Weights of a small transformer language model: learned positions.
MLP neurons of a small language model. Each row is named by its layer, matrix (up: input weights) and neuron, and shows model dimensions 32-159. Each number is 128 + 32 x the weight over its row's rms, rounded and kept within 0 to 255. Numbers have three digits each.
After each neuron's rows, "fires after" lists the tokens most often just before its 100 highest values on Wikipedia text that the model never trained on. A number after a token or word is its count.

L4.up946:066117081153125136199121134150163054203211159140102166161136157146133179108104061155169158106149145132147092126100087124071138184108123185165057111141098113147089135154121107149195122127093053142106113130120069191123125098113067158079191122113159154156142129120158111101096113095074172152139140163105125128103129150174188161161133175127130149134153132139096161110123078112119122093138
fires after: "/" 17, "." 13, "″" 10, "0" 9, "6" 8, "5" 7

L4.up639:108139133146126112136119116122126134133189123139052120124128127120129121149138081138129166143146097157185111080151167102122140105148185163105094126123062147131133115169194113109143018111152081129115125128101160080153039147124062115126180124154097158088098115146177068135128116133134114117189101093123163168152044101154141144108177129141169110064143170124105142228089088152098142091095
fires after: " United" 18, " the" 17, "N" 6, " n" 6, " N" 6, " a" 6

L4.up459:129054153156168206099149138152122097144152129103117112129168095133090111138137085130052105208146039158112116184112149156103142136146088125143137108159181096086126064153160131097180147185115102183129098149134082092109155111193112089225108129121162104114100206152144146090151148138165138099156119080175149179116145138093160122146149168140126167103145159111135124123158099101080170148100
fires after: " c" 23, " C" 12, "y" 10, " in" 7, " By" 6

L4.up742:071114080156086105138073070123096120157147091145118120136133124144147149087184132165089103168177115153150133172074065096074124165112137116131191151134164139101079132139113164127136129169145129106105088091173134082117099112141093128095172135150108169179096140135133064174188091159141157133093134152094099138082156124104141198181126165115096157127156156092145155121096091119148116113122
fires after: " M" 21, " K" 7, " Ch" 6, " I" 6, " Y" 5, " V" 5

L4.up711:104183148153153087146133136104150100125148115132120122123105129139116076120153094190110118148154133137143111153183143160124142142111127144124127111112123164120111068106152113131112097150128143134073062188079148117152138179162083180180094062125089138175075147076111134085083119144125111085128102058135167204084125133144112114114154134123069177115176117103133183193142131129107202127107
fires after: " c" 32, " ab" 5, " pre" 5, " sp" 5, " Con" 4

L4.up811:067093070155142136151128087098122107135138102215065157171154145119112165086124126131119178111106124144087119123129179166117154127070149112147153144136138127094115104138190094079153143153149114166093057128158158132145169156152124046093172113098079145146166147112120136168088108117108125136102152118124094154137165162158149119161174094102149181077158173148099147106110066077090109115092
fires after: " the" 64, " The" 6, ":" 5, "The" 4

L4.up434:053115097170141138137105177081122136086157104100139144155151197112107119127173122113158149097102120150147128133079165119126186128055177157101181106129058127137121116132126135130123121171148079198141132166083156170174038138151086113125055126078092189110158086125127069108130121138094144090123077105159130130133172150152112132115126083108065167145136128139091136145102171169110139070106
fires after: "." 24, " ." 15, " h" 6, " L" 5, " l" 4

L4.up671:101186104145117110094125094064162109148108089134101167144114120157066127096155077135164119125102131161136143168098132155103180169146145117180140107156125125108116149098168082130161170122133150142144122138102134133154152205069090110150093129104090165085130160170104139183164128127165116132105130125164142195101190172134126175161180068182171084057187143122120095095161124074118130098115
fires after: " the" 52, " h" 5, " C" 4